config = dict(
    hidden_size=192,
    intermediate_size=512,
    rope_fraction=1.0,
    bias='none',
    tie_word_embeddings=False,
    final_lr_fraction=0.0,
    doc_mask=True,
)
MLP neurons of a small language model. Each row is named by its layer, matrix (down: output weights) and neuron, and shows model dimensions 0-127. Each number is 128 + 32 x the weight over its row's rms, rounded and kept within 0 to 255. Numbers have three digits each. A neuron's up and down rows have the sign that makes its largest values positive.
A block is one neuron, or neurons of one layer that tend to fire together. After each block is what it responds to, as a language model described it from the Wikipedia text at the highest values.

L11.down50:186143148146152144140091151139164112169160165166135158120121085100110087075127165193123182079169187113096096092139088129134100073133075122156115177118121184121116120130164112083169054101105111136109137101082047133120154167131166131122139083110044099165167164104160161127133115139100112130127087119155094135162177088149159123121146137127182127138110133108137146180176101134061077158108
L11.down492:189101114157142145120165120166143117164107138106168141095112123138162198153079128192098194166099113111157118128051138141123130132130151077153134114115145141166182146070099106104083113104113165127105152177106129140163129190150123104069101118111068204166115101163154121154197079103114113196143134113147082148123094112150120126106158135086219169178130120128122113118108102164139127090180
Responds to: Word-internal pieces in the middle of rare multi-token words, mostly German, Dutch or other foreign names and places, e.g. Wohlfa-hr-tia, Wissenscha-ft, Ra-ider.

L2.down207:120064110105048196161117085105165101107081133159138130127180087121145097129153071118150185054192158133103162097142149133198113174121132115093149109103159131067114125107093171135139105091114151176138142168126162107073169155098138177114129144122118145138097096105171162142110079135153110129126024119147180084144119131117134138106190111111115108139135153080158139133145126099096086108162
L2.down240:163113140131143159112124129055092162185119168167135120171161142155150143170112088085092140139057058078100127116155133138136093125100115163143129137184136169204122135084206087163202085107084125133067160129145135104110133167150131155099130165108162190115107128156088095165102143125137157120141101132117166190092112173047139057114159170155169130154067083127107122142090119147124189170141
L2.down289:137111060106193154131121099155167148126084146172161171124109052132227105187097107182172095106092119112107109172141096179119141130151134117135177092142176140197162110136134083140117126121158092088095103111149167144179078127097114115111135119146075072109167096120143128144131135136158152105117120073095101070186114133125113113171150106137169163129170151181125117115097124083091147100129
L2.down334:121092073055125136154093084128147125139123179200138100183141125102123170106130113065136148096121186170148154119098102130105145188091178094168124150118132160087145054137118115108093105108115108138219140119119097154166123134115146176130167118136178150152106115117200156184148099145086163102078146130141126150033156129120123109135082070156140168134176082073157168098177116145145175180146
L2.down369:188120096084060122145108144130135130125121189168119118180111172146109072089079069123115160103176128074166110040092067121116130139130153152175154086111120135088100099086191169130121131104111134142127154111204130178122103118102116185086080144075153070145153151208128073133125139166135107071097114155107073196121107106165116113159138113172148135151167113158134107085137120126125148098206
L2.down458:214160092134075105104165126145120151151139160198136154110170133156165050196112095124112153187129157186128091119158126152145101129103112128158102127116125128126115171141150132068135156118094098117077138152143147143111141137129120151129130140090136125126133100144147131181204097199120156155156192168131125052139119140152144093163060163116141135159038119147121126119097138145106095086156
L2.down472:106096137105091158099113169072100152154096123220122115085137139130164065142129085164151138154102127114138113057131068146149127153107160148135114119162167126128125129109111123108137108108068169102121115138122074107124095120136060128137140182142165128081120108125131170121076114143104090109151147164103128117092085110130132165182117078157161153129141144118107139090146139153150205169110
L2.down511:141123159090151093144161133184150136105147145098110091143099098114102162174130131097133141096169172161160072124114115133174129137124149157102115172169125121119090118160207107118105105088106132098110126124181169074151076151155068124111084144105137113194096139202107087150128129124150100143122136056147128081112136087116114064096136099095202112101108113142143142178145122123129200135094
Responds to: Final subword fragments that complete a word split across tokens, such as ider in Raiders, spiders and glider, and ular, ries, ova.

L11.down64:122138127181110197157103133172117115166111116106093124067115085180119138080108077107115152182090185150171143154145127125147092141087109107157191073153072046073101130154077105127138134064058150120063103137088093131096140173083147161124156117110097149157133135082051124130076134131115113123081136091059187116094158110111221151151113135078090114132067169134062114106098109100122123140142
L11.down265:108119111124157060118139098192074129138123189122109104199159157077144149118178099169076136158051129125101107101132104112124116119094105148106069186075074158142123137131133184074152128065104146116117097125157093114131129064128138120147124130092146140192115142162145143098136081150184141156087163119116116113133089114088198115141127118137091144123096110146039154130115116139154075114129
Responds to: Capital letters in the middle or at the end of all-caps acronyms and codes, often club or organization abbreviations in parentheses: CA-B, BY-U, ST-K, OG-C.

L2.down123:140197145136069087120121174088138170077121142098104166110117092135191126098174145168099109143131099107150176113125176104155131130093127149125179098177162094137149116124152151245050119132111142113175137197136144109121057118115112116122150125128140114144215078112120116172103119119092111090122218118185172122116105111167085136105068122115159100167106132086129114103131125131125181153098
L2.down180:148160107092147089140136102115112157147183181107182176131189138076105181088110131098060134119162119152115152130084105158108131111094224138109109135144100167143159150107138099069093102136153129146123178127131123121189132113131085144148134121162107130130154087171096186129077111058152101117145163081165136078096099125137114070136123111185146159090099164114093126079134104157076081167113
L2.down183:124150065117124123147159137160150106149092154115130121168067153166130169078119104143124141088091143140144130182081080160148120048102150111100112125173131152102137082131053129130136111173149092165126133141121147132158135114093161184144086127132156115098179099085099138109133142165151135149147142079080122130122090118217084172185160179142163153147049197099145110105152160126066150160100
L2.down218:112076122086132154177131164123165175102105064150093129062136113104093143203184059127108099126102101147132161151175134104110161098135059140128160091125153133144143084142148149144119161085194189117147105110150085135107120088122140172163113172147117082079134053183083162145103121073112156092123201152160132103102107106152140089164116080107135125141148120096084163128095090110095135124103
L2.down317:202095113120086158129118125130160169157139120134136127118099127109127116143111116060102097104165154129150140133147176089081110088123133166182079109113146151130023090147131133164148117138143103113189118159133184159108109116117122084126157141119130130081189083150087114077129082071131149141153103074094152155132112110123075114191106079103146151161124188119144126135170127110146136160099
L2.down421:160170146137174115090150197092137149156103094210134100123113140104128143099107107105094160128114160131138156167146136168114135115152109117122113134162115121158137157153127120130123144130116115074102149228105089100144144091139198132065170106093148151066143101120159101154135074130162069130162164049154107056156142102115101115108129147176088183145082144169108114106093152105169154122150
L2.down456:129121089123086135245139127133085122108171131132109100160101134111117121110137140128130082163167138121170059123136152177114123076107141102146138149118139106121113162055086143148192111106108165169149148103125149147050114118103143094100149090091143129086197179106084118105090081122182132114090127127121160119143100145096164139167101071144163131058171082129113133119161126145096169089134
L2.down497:108090129071152111147105119120119177127077110212100122083121155113108099132218113149056073165147089128151112152115118156114170124150115106173129118085115133167115095096112116152130085141179185142099124121145138167111136177100155138188128117139134150174164136116109149075130124122180121139118163172170114128067203144136108147150123106154163149116107111105108135133129099109074029076129
Responds to: The hyphen right after All or all in compounds like All-American, All-Star, all-time, plus other hyphens (back-up, pre-qualify) and mid-word pieces.

L3.down108:111141110080102079132102062124137157134117156186162159177209128095126140116125153137099184207129089127151134170141127160059117077134115196130136142162121174152131174108132107113156172153122111089145131102173139139083119146169129105121104035172169140148114108101150126074114126092104139194167113092076124098121138132126179116124102117145140106192125141147184153128086146129176131140125
L3.down200:139107131088104109184119134109161177149111092139111137149182102045115096069127142118118144126136170103126114134188115159145149140164163173118136128162145163203154147160090103128100116138093147161125131080117078163126103117138145118137107096129149141133111204141103159173136115136060124084124143144132168178176143032135091154083117077138127110190155140118097103110092129116134103164108
L3.down220:049144124094122126176094091167115073134112137134109121182183114181117108142105210120136112081132118105120146168098169153124144096204128169107139129109127118163107114118124121101135153177092125126160125040036100144117143172165115113115079131105160155137066110100162116056161114088137150126116093122113101135105103151118102108077061098171114127129124147105142163116092142099129154153122
L3.down275:099171095067106162126112157138089138123111167109143154150207098175153136104159180117105159150109121130129090110123152130181071134133084114132094167109113192160171153079192128097129106081099156147143183095108112146122184094082068161101134119113174133098103135157134098076143142085149102070127121173113124149114125099172131141144074155104081158185163105063129129139066166150130101105098
Responds to: Final subword pieces that complete foreign names in tables or lists, such as Gopalakris-hn-an, Niedziels-ki, Yangt-ze, Hastapa-da-sana, and the unit mi after numbers.

L2.down94:212112091115147159157098111105139146148176153061113103181137158121097145148146105128172077171092119154119169087133143069081121143108180115132152153134115100121102170152141129171132082118131176185115123121131085122128093156137153141134147156143163138145125163043130096159195155138149152173135147095059119184155116088116145143118138148223083124120172095171156134098163091095117184105154
L2.down112:134143095174118176169145110092117196118112125112102127168107106138108154051205124123093130137124081089119165117154132093103100116091141137176086118139174105165107120077153135142148118105101165151127141124108101176066142122119181190120116168131105089162143157126091124116125166115109148130154151128056140102087152070160101136216064152136161143174115130127168071138162164126138119169136
L2.down213:054157101093179168125083179127118080087167103069114112138131148134146082159086197113101117124139146104133113154097159076063188136104123148108116158019133126106111176154182133108087168197114108125093151194065134163131118134119094117198186080111116135128099152121156150139120118131104146182112129081137120126109147134172117148109107080135137145096148152138062181127136139160184134092123
L2.down269:136120135100105122125176116143102170144169105091129200075183110149199107133153130130099231163128144200136137129144145119161148169110113114155157157137124148138146135130125122116127122188079048085129141193140154189196127141119125156089156084167137135133083118167089129087148122109097134125081150097226113096168116084085140104085070088166101133187128166098100088134195127135152155125168
L2.down287:198161078129168104102164151145130132145128122185125080162186140139172145090158094108087113135135113143132138157129162098181138112103105094158170135139163061102159139144127186129187092126151070124119130139186133152197129142130101044086152087159126111205137115157121121133149149109137130111095126090155085084088126125149144156169080126117145136146164122144139120132084105097142133142121
L2.down293:085113159095085090165084097091128102125095094090141078130138171149112138099104078053073149148188147130156099109067150171105095100150138090136134102088095148084140111126126196071141144139128133196103141138130051119111174135109139083115105097112148198180049109117078071135148134134105124081138183092079122170082090127110142109118104162055153134132146083172124122144159116139130112100069
L2.down349:143096172174122130144145151164115188093141125107157102130145124119138107098201124184119102165126095131125150165201155041051124114139108125136156132108138084123088202105088086169120104109122190134150132134112140161140134180162158080123079146118114116158143104102123150079140124128162095209109122189104111128100149122152117111164134193116142188176145149093134156108091091109098165165124
L2.down373:122135137177119144112105126142097144166140145094113123132154118114178099118172127115152070161166170114101135174134139119120190145157100160143128165123103123091188147099173135078137139122169073141080136185134168139099121146135118083155200142144140070147166133138117227091100186149116151208032149117084076111193169145142044120130100134104119085127133163083137129072158129141155155132114
Responds to: Suffix or inner pieces completing a word split into tokens, mostly -ed and plural -s (exp-ed-ition, act-ed, coin-s), plus table-row dashes.

L3.down42:137122166223132169099099147105099080196201077175131143152129122121077180090116128134136145066182173169122075133150113064097128093152114127139068117074117139173109039149115145176093089118131154148090153145105116113117135166096149103149083110188106150145099206126108134120094114094125090102137072174073106108118146162161118182110080117134133175151116130118141191129112139118168160144124
L3.down237:139157136171116092146143192134137106171100144135172046107170150110102123147189120117133130124117194112135142128153089092158141137125104140148108079135126097171083139167114163130187115130157140045076148168173088135098104126139152113145109085152096105130084109059124096107100098080106143113093144112113077128192113103161158133129084092148138176060104120112103185092152106096099098072106
L3.down438:108135112133167139150122139135126134065033082117155108149077148115115063113151137119086091101047122077151165142232172168067083184130116141138069125157130098175094085086128150152135069117096153152080110171123123186136104118080103127110129089086124128139139087130167108156099131093091088153142114120125157129112130100132125159148157141125125214132127071091130049136060145138153122218137
L3.down503:150132088111147124090112233098080116119055113188125147163108121090175161149134141133111117095142132173121167124075132118116072138101096067110219129095133104138207108117128145128115156145139102170132071155127131062119183131101146191095070142127108111118109100101130080065090162157102175137130082147097149143103173101135128149160079116123109111089135140134127141118093101116102141089118
Responds to: Separators inside numbers: decimal points and commas after a digit (1.2 liter, 12.4, 3,331) and invisible marks after coordinates; rarely mid-word pieces.

L2.down17:156149066094152059127143117165104159127119079110146144093106139159141111084088126097151101189089117143120162168143105153120077099057088094154177095142084125113146135086062104110119141120072121100137161091165146103115082126117113073111137059126143173183142172143113126139152074070120131093072155165071133108154151101146187193124160110143135108182099103143116156110117170071127123179117
L2.down93:123143109115179058214139138123128163136122130158116106129085090161121153154114098100191167163163197107195098095135148136113160118090100074117133126148136135119092192153167166052098127166132098180069113142112140074117144152098103137097123085115102132109130131121145119141163119139109088099149144116102143101041112081068136143126133153125148165183188169147173146114154087119067111116072
L2.down174:137140104126123150170109087143139188125127095100153153079095155097103107118140120059158090101081140129144142099134110112119170176050122112158165130175168129139113120145091164166098051162126195089073117150150165097080142141135108144130174091118146112098187146089116150157131183101097138117108131168140149145116156100109107144168182145075094101163137103119155151121075079109123138119090
L2.down194:110111152148113169132097051113146163121142122155068150059129176183140242101081116149122103118085177118054106128159130132121143106071128177111080160165126064160089141125109164061103167117088117179121153125089122117094140170170145179102177149149144135106183112108184119103153172118093126118135136114111160128103151200149116045080173151148117136121115112108143106188115110119165100119156
L2.down338:131188080150124120141128135157111109150101146098121108149150119137134132154087137148127144128079120118132139056135165130154175105143093065162115057140145077101121135147095118132124101116115154208057156126071121124116117125114166108150170144119110099128049141159173095105117155133159142162081115099132181107145092172116191136133092158090108170120125146061152162096156084149080154138156
L2.down342:183160141117163151166121126106148081105079149102111189131132149116032186104127123112147073136093080090156140121150148135104138125132147061134094181157144142142135138164110190097068152113142109162107127131113134123120155122163120100107121104148147121125078126125137182096089167164124156103157092094107156138092118134122137130169153141018147092109134150155126074148131126094105149127054
L2.down420:158197079153145157130144108155121124185132114138093113114155193149130156178106171174208094123125116204021088133124146172130142127011119088150154098162127107148112106091134150173158123130048155127083124123156142105108139107131109097169170131160123124122075166127168165088134152066106165143090191121124164103108134122113069179154108147146075130129069148147121167134101093111115145140116
L2.down468:149153136129173144149111113131166111123093071102094105156136123133121147126090078157119084106122133130111133162140052152146157129153161118127132077114129115137083131131105110161185105132105156107062126158136124127105120134119095036161140100142107123116101191148134180199129172092097107132108113145144092125201166141121105197100183182113089113117124087123130211108124083057129124168147
Responds to: Periods and hyphens right after a single capital letter or short abbreviation, as in S-10, T-shirt, Morris R. Cohen, St., c. 1941.

L11.down44:158094185179100157112135158138075109177121173123176147088062157125133149195114111178105065113126042137108093127148155082115147109119160124116156158091087055138147120085154117073120140142139080115167132121069141098144125135162192172070090092148115200138120088157108090124110124108071102153146136123139166165117172114140144169066094168126131166135119132128114148107140119129116166132066
L11.down508:142087171150087167166111170117124151120144081159136122117114159082156123106128135124120103138146077115117132157131078139162191149136150089158161159135123139104154135180146197169135173096153125152095095122111190105153161100099197140131157141115121119138125113182138133128151135111118086096186140126157141135131128096143076116167121134149068182080168154132112143143110097121069077147130
Responds to: Periods right after a single capital-letter initial in names and abbreviations, such as J. D., R.E.M., U.S.; it also fires weakly on scattered word-start fragments.

L2.down14:138086083217143072073092108138147135129143116069180182147123062125108116107108116178150096124109112092150170164158130088074136064083121137118130138126064074130122139129134166135152150161114136075115113117178173114057120178199118136091086084167107145170100112123142092146080167097143116138130097104094147139106093097150136097128094090147139112122135168170123110092051186134159124197144
L2.down43:119117162130175119165073149150087109150143110170103117153077085125114094115159162083139104088160144097134114197072057193050125168132120111096119049107123111134152188120136090128144021121121136108057133119140157125111155100153159118133149135179095171094138184117132134126120166103172120186146070158136090123052157143126156150154151164074088124129144164176159130129127110102129137126040
L2.down79:073167107127153182139087195161100111117109153070120156160157154097123126088084090141197159150102125137133131143106140191122130136102071140158129128107142118115107163154144116083154158127100113133138098125137066144120089095204141203133190152081123102121180127099137102070106148123141119123121133149097086135082137113089100083165164194142145137207140123123098106134110133095116150170065
L2.down83:078128152154191086173120148176105191141151134195085161144122137135125122109150113166130130126147151082144120182082130081157107137110142112098124120091159096140157119133154147152124109089162110137108071128138143156147138070149145111069056079164135185104125112086064112155120113068098092163106153069162103158121168186186153164143049132123180139119112141109113151214090118117105126160139
L2.down147:201119097143116154115091173091091147151098110062146194155072105136117128152128133100080077130170197141136102101077155154171100072107173116181160155135132097216153093155135139146137137091114087095136138127104140123119118125091159144154180081130101115106171058081147099160113156118087121122175097076115111133151062091150095160136089091120131136124143141111142128096103127127149178116110
L2.down169:115142142111104084200096093090153146115090100112162178118144086115167069087079143085110200091108131147094113122130128101163121095158138142218116074155158109174122158130125134138138138094122086121106141112115105114216150151115131068119158099092093168131107138111144116118167088168198144131133118087144053143109136153069081152159104132101100107167139131117152126143117078204183159173117
L2.down252:058082148154051121097145142098138136120122088164141135146165077119116079183129146114139130144124125100108165123140191130135077140166123148039109150103115121192144179110141090041130136104140118179152082087072136151121112147152130137162125163096163097154109163144150094118178110105089122069161093147136063167192157093117101107082097062140115134115193125091076121169115110135175111101085
L2.down487:162120105116165163098151165111127160096105167130085152138192176133157112127130058224170144155115178098112077100164100125121120130131096130150151078158138078145129060110166126147140141169133146153134162124098112207129154098195115067169140096126131168115155152099121094108125195098101117126083121196095137116125122176181084118122119147143183088118117093117116161124108104106077070121135
Responds to: Word-final fragments that finish a word split across tokens, such as -d in sentenced and attached, -ing in synchronising, -s in detaches, plus the second = of ==Heading==.

L11.down214:143092138150117107125100166180146101131085124147158132153161147119120177110132116096136096054116157127097132143131087131173149146161161076119117138102136173170111091161103101066187088122126148134077155098149157139245120167113175171077155141166106152114115155110154169122104122155152112143164139119054105160153102115136122134059191157149108164123174085109179099113064155138203116135140
L11.down275:108092126181116142127152111196095102118081120143158136072155089128114126057118126162109121141183151127195177087100091126114134138159146126138092078088168114121074120110113130099106159046119132085125160068109133118138099136103125126148106154104108141124121100101178168104113102162135131171171097150072137129102126116091183124134162126165063171139063089149133108157069096100063109109202
Responds to: Tokens just before a main verb, like modals, adverbs and to (can still be, may have, continued to), plus Wikipedia section-heading words (History, Life, Description).

L11.down233:089180108133096134148148129088076073065144153102104103158164133135138153118134104096122152157152095049129148143195155092157108124148154126102101100152164117128171117187122167096103094126133096132122156073169151092166155106111108119130146143111090099106056135141153107137141089131162187058085136141105183081111161041158126127203172129110124184091141159163150079130125186163099133110136
L11.down427:096160118131135172134181144173056143142148144183120123148097119176167104135114134089177137121123155171148118122191125099178130160148152074150079168069158187100153135144109160139085141144125000150111129131107152116096151151111144131129188106163164112112095155143092171084112097154093211169127059163114133110138130126126168114127156208089122133144123157144134174102112155103107064142134
Responds to: Plural suffix tokens closing a noun, often split mid-word, such as officehold-ers, branch-es, gravest-ones, with stray hits on "them" and table numbers.

L3.down93:117107174174184113175086143129061169165105126139106170140065140153081095126135140099169100153110104168160085141164135131086143128108123131125107108112133127164114139158075160180143082130096164199099138200081103140107112154131132143170130119121177146132103161120177125117083165165082073104101038127096102151141167134135081169181157148154091124126100134190146134136144071102173114181111
L3.down123:148057143119177158177107089140091131099121048090158115135082163098133142084142083142088085114090079190173146091147144120110110113177122140100138110070167141104113175123080151095209099137136084117052120128104122077175115118148105134129132120133149138113134137138159118118101150173106102126146108070141123146162173096154090218167157162111096098156119121100170178151115054120074114175113
L3.down251:096084150123091084125071159139149148061147083108104141121117130118130139157171118145097097136112188164148147159142146086107164087163121077160162142154181106143134135123150115157141041110142117120109081191115100096141102101161122137105162180145119165150122138094097191127090098132135086128081104125128164120058104143150055143211098068125161160167101131114102128092118148109115098198112
L3.down420:095183145126080079144121132095168074122172101125124125161153130126148198111112095122138072078146119090090124112125138113115113095144165158093128121103169116151157129115187102118189139195117135190144131195068151141155185166137133168128105062195153139128106105085100130118089164123156130175091142112195110082120096190100142129107091118149106175131182161091149081067144123146131108146118
Responds to: Mostly the period right after a capital letter in abbreviations like U.S., R.E.M., Ph.D., plus scattered word-final pieces such as plural s.

L3.down107:138136129131189148173111092149112109127110142134123031172143146122106115129128097136119087164206132116167124158152051107066065170131115099085098109058152106106104091154196051153157118095099141107099187125103139147181123126157150129117166149111145130121050176114109109143090150119103104151141110125203103113108119101168133138135121133167196103114160118147186131141164152096125166049143
L3.down146:142110098155131182113127129110151150130092191167103076166074140153110122112127105212098119110038124154142172135142163117091119120160088116181150109165101161097139167136148120120098142155104135104129167138142189111157104104107103099074134127144183103134148139220117100120100124100099156137160143095133097116130099132050143128172085120120116213134167131134100061104084157159146223110096
L3.down199:177184120157108118045084128096107128171169115146152185154144066146135130120147090117107108132094123143140114169165156059090156180144123124133054073169102102110134133131110138116115109159127144068085119088101156112136083134107084110114164101127154167179188106149113150203149099115093124166091160171133066159084072094183129120113099128139121111095106146085092169084156157116149122109132
L3.down385:053121132159106198137101099093116136176118109138115049144101109221176152168122116119137158153116094185116154174122142167139122138117153096192172123140166120170081117174122124108140152080084121108125130124104077163172126110126128156106182162171115124067108136169096087070151155083122099119150159122101067123156079119190147152120127068168119153160172158112143101080101208156137096106162
Responds to: Final word-piece that completes a long multi-token noun, mostly the -tion ending, as in participati-on, isolati-on, exacerbati-ons, and also photograph-y and Environ-ment.

L3.down239:117146145110112136127159164160131151129087100092080110154065215119103153140089126127145145085136102153070155112085155099135106156141139110154133112105134098196164142158096172135111100131127110159134116154161118217102172163116115112088131158133110114191114136177172110046124131117127156076123134137136118128156157105118093133165132155083131102089090088115089136161132126075158137145130
L3.down374:145164080123116089110121127107138117150146143132160093102109187144150119169127107133140125082081097103080098148120098165182135137106112103161130141156117139121147073083089125152150128137099100130149130173088102113206157091110110109128099151123196114144157138112141151166112109071145099149131158138162155048119100179147146174144100145087098138155136148115111175155057141070127159115101
L3.down470:095154101128107116162109075078132134149127199060147105167188099122161084174127139073150115161145144130140081134161147130147139102106105151135152192144115155189110069044195196131134100124088092197087147168150084144148135150096139174140146087096131122145158148155153117100109085096061156137152126114120122096125147131152122133172155160157083171193142143136161116130082157077096141111137
L3.down492:149079173148068116151156102195120121098160173145119147079123210085126126071171097133141204149098187186121131136185086134133146119083060106109154146159074108099171128135080171077151100170150161154143170168116144137113114133155127115136137091137130060200119127070130097183122173116127142118149153117145100089108119108104129129119133119119104108146175143092143145101111154115092115137150
Responds to: Word-piece tokens inside longer words, like ed in embedded/expedition, ie in siege/lieutenant, plus abbreviation periods and table-cell letters.

L11.down464:130146101156058135073121079181133077096118092123150140144121178110069085191184178147128098131132097056105130156177149097154078144114159184100135144162110115119105187143165081132149105169081149103176143195121152113163105151123073075151104128124116145176084108132099103142093110115108156192155075067165162100123177138122130122194130117085168170166061108167140115185085187122160120121136
L11.down495:152140090145153154124095164181095123119135062118147102147145160146101109160170130149064134144113134095141133150130203154135141116035164155129141121171103147122064185148127110160162128143178134191165107135164094101132084174127098102145134135156081149148144160177139121131109157088082143158151141078126119108124145126160122162172081127074152099110143171114137093130154150157160056094067
Responds to: Commas, periods and primes splitting a number's digit groups, as in 83,848 or 1:01.6900, in population, election and statistics tables; also table bars, word pieces.

L3.down31:071104096151166157101150143161095158114146108169161050125111116161125115120159076153113212149134170071121111118151151137147213136171090111137205105081110134156120121110146092150102146103160134102112115094165112121116084098135185164117159170168129162203128106088097174128154125134045153148124126112127143166096144136094132098143164097084159133130200096147168126094148085124105110130109
L3.down84:123105052136086157102131156179128160186220069142127190172113146146195129067086139137106207125086167181100172112192126138132100088119161110159141144141165163106160133098097139102094117124090087127118141121133174078129156131092116123114147149137154170146145148128125139112085072100110090160101129126170113102153153099113150183180122125129169179133152097131128110088123116104121094135129
L3.down206:104164103178153095164173136146108152058122093098154101165131105100132117147133168081091146150125099104155105122135147182160123102158070115113161186116091135134119145086119084131072147134181128114158162145123137132131111123137110145121122153065121132121143117055128144090170084150129190179093093165100122161179169104138106114161087132195118076203157161095124163125127121136189115152106
L3.down313:094201116068117125104116156120079130095178043090143106186085141080171113131150093112138101143130159099175175076124135170120149127103072140117142181110143145126154167041166122156070135078102105111060135130135152080148089089177108149101134120148087112160179123124039120149120134081042128133119154154115130106200107117074117121103139132116122100145114131109098068108129122157117180100093
Responds to: Final word-piece that completes a split word, such as -iers in Cuirassiers, -ature in Miniature, -ó in Montmeló, plus heading words after "==" (History, Career).

L3.down14:127157145129119106125163082134171069137091110146191175168171133132096140100149109095115103092177186104192073155128169090151127082073190103118145136174145156108090118121083113098149062177087098129130143038112171154086184139163152125125178103166131101122182124184156090118165165131115116125097135160100114119121124125091134149169118176121125103156152152179165188110093085164097196129134
L3.down143:109155190125099091114105138109183119165122065135101166136159113124042166146149167119137130140154145127181117130177123103115123137111117129101138121202205152152082144129118139121170115112110126157082139106171147142122124098107129054121126107138101117156153094128101115134126126121155121165158135187088096097153090075073182086128147124111119115139165142102150105149100105192178169047072
L3.down272:129142116081113134068086107126114169149163108122105155098167182122100137115173116101134121116158127102198150157120101098152111109087098144153114100123202167091133107157173134148152108106225152143092103130140163110134130091177152123145178136160118095138143147176190086086153174164117120100150143135119157038118185136047137090120154120122112118114122174090168177119139106126093153101058
L3.down437:098103116114090141110103158147142144113174125135222140140121146146173194100163145142104154140116125149141109137102060059096119076100148187123175114097177147176152115215105119137181125197144119127179148085109100135130115104121148094093159081143091111099119096177128094142105140077128098102123129169179145122111137192080151115105107190111105104158133149161179168122112131158118199088073
Responds to: Hyphens joining two words into compounds across many topics, e.g. world-famous, upper-class, so-called, low-wage, Torrijos-Carter, 1989-90.

L2.down81:180113127073087151178178125121158142076144099155144128101107136119136169127183082059149081103151131112113136124114141170084207146133144151161132176121121152065126146096070163140090123101096123203111197139068137118113055105124139148135107154164202103151088133093104136099095087082176054100154149149146155096169076148126110116152192127117116134142154144159105124177123144104080144126038
L2.down126:087150077119148097163177084151147168103112132145160126127135139155147143158097123143086102121112099087160096100121129120104166165140122134156197087080135091114125151089151085105099114112173183096145141131173145152152151160067156149109103162131139085110126149110120098113105080126090168192142087100131073162063096149130166126200065118070120130148128151113044209136079176124115147136090
L2.down135:172093118087121136099148095130159198126140129157138096132156194114153136147118136088181120205071089102141162110057118138102125144108133122117167118127124092138075218098062146126113124100071077110100183168138092083132123147136118123078131089075112128116105099126101165194137127142125144109199200097146169165105116116126140090110139175140159163166167098149093154184137153106088193129110
L2.down189:184067058190181105122105139117037114119173141159117088149178135128126109139130156097129144191095124079158112124143141120154109177123062171145111129184129120073124123139125141115073136155141141140120085118085114142072075155088139067107146128083099141137142144110104141148113117162134182149091141153082092139173122095131141112139104127152108123133118151201163128155122098106187143158165
L2.down202:100160101102143137141142153174106097094169075112148198140103172092116091163109136113164100129123142129140167175098135096130088169139076129130148106124146100134088084159096149100153142134179133069073162110116099120167071180118163060111155077124094162143132086118047132139210111092102138142140028161082077119128175117113093151182100107162154089142098151153131129109125164098108166117145
L2.down236:112111093095149119203129194143122117141099097062164133150160174117139114106177108106153150173152142126155141138115178098146040070116155120083194134085113063139182157075156098111114130119057138185121152169210174114133031152146110161125088053142096151108108107167096146116103101082140123080179182166159159068133120174119101132075135147152110153135186132168136136163096127162134145102146
L2.down328:177140120149119102154147109162068138096125097087137147096103077142038164093153101108156120115158180141101076143128138168125222111134136159154099066126143162062121098100123098115106144078176146123142088130129074151188141127110135075093143162099074139130155131136137139091151125163161117125165129114049117128126099128136122096106116089121176093126097046089125149100075150112119090166109
L2.down331:126083090159141155131176121118094117139132071153157149156111155128075139145190070110105144150082113123115130129186134132097167106127187167117109094164123144111034069140127125168158090089102160056151115096134163145111155112171103140163122157129118104124166103188127117126112137116122135184072123095137053177108165147148105152152100080137157168121114119148073179113082118145070102110143
Responds to: Mainly the word History in a section heading right after ==, plus Career; weaker scattered hits on word pieces and table-cell words.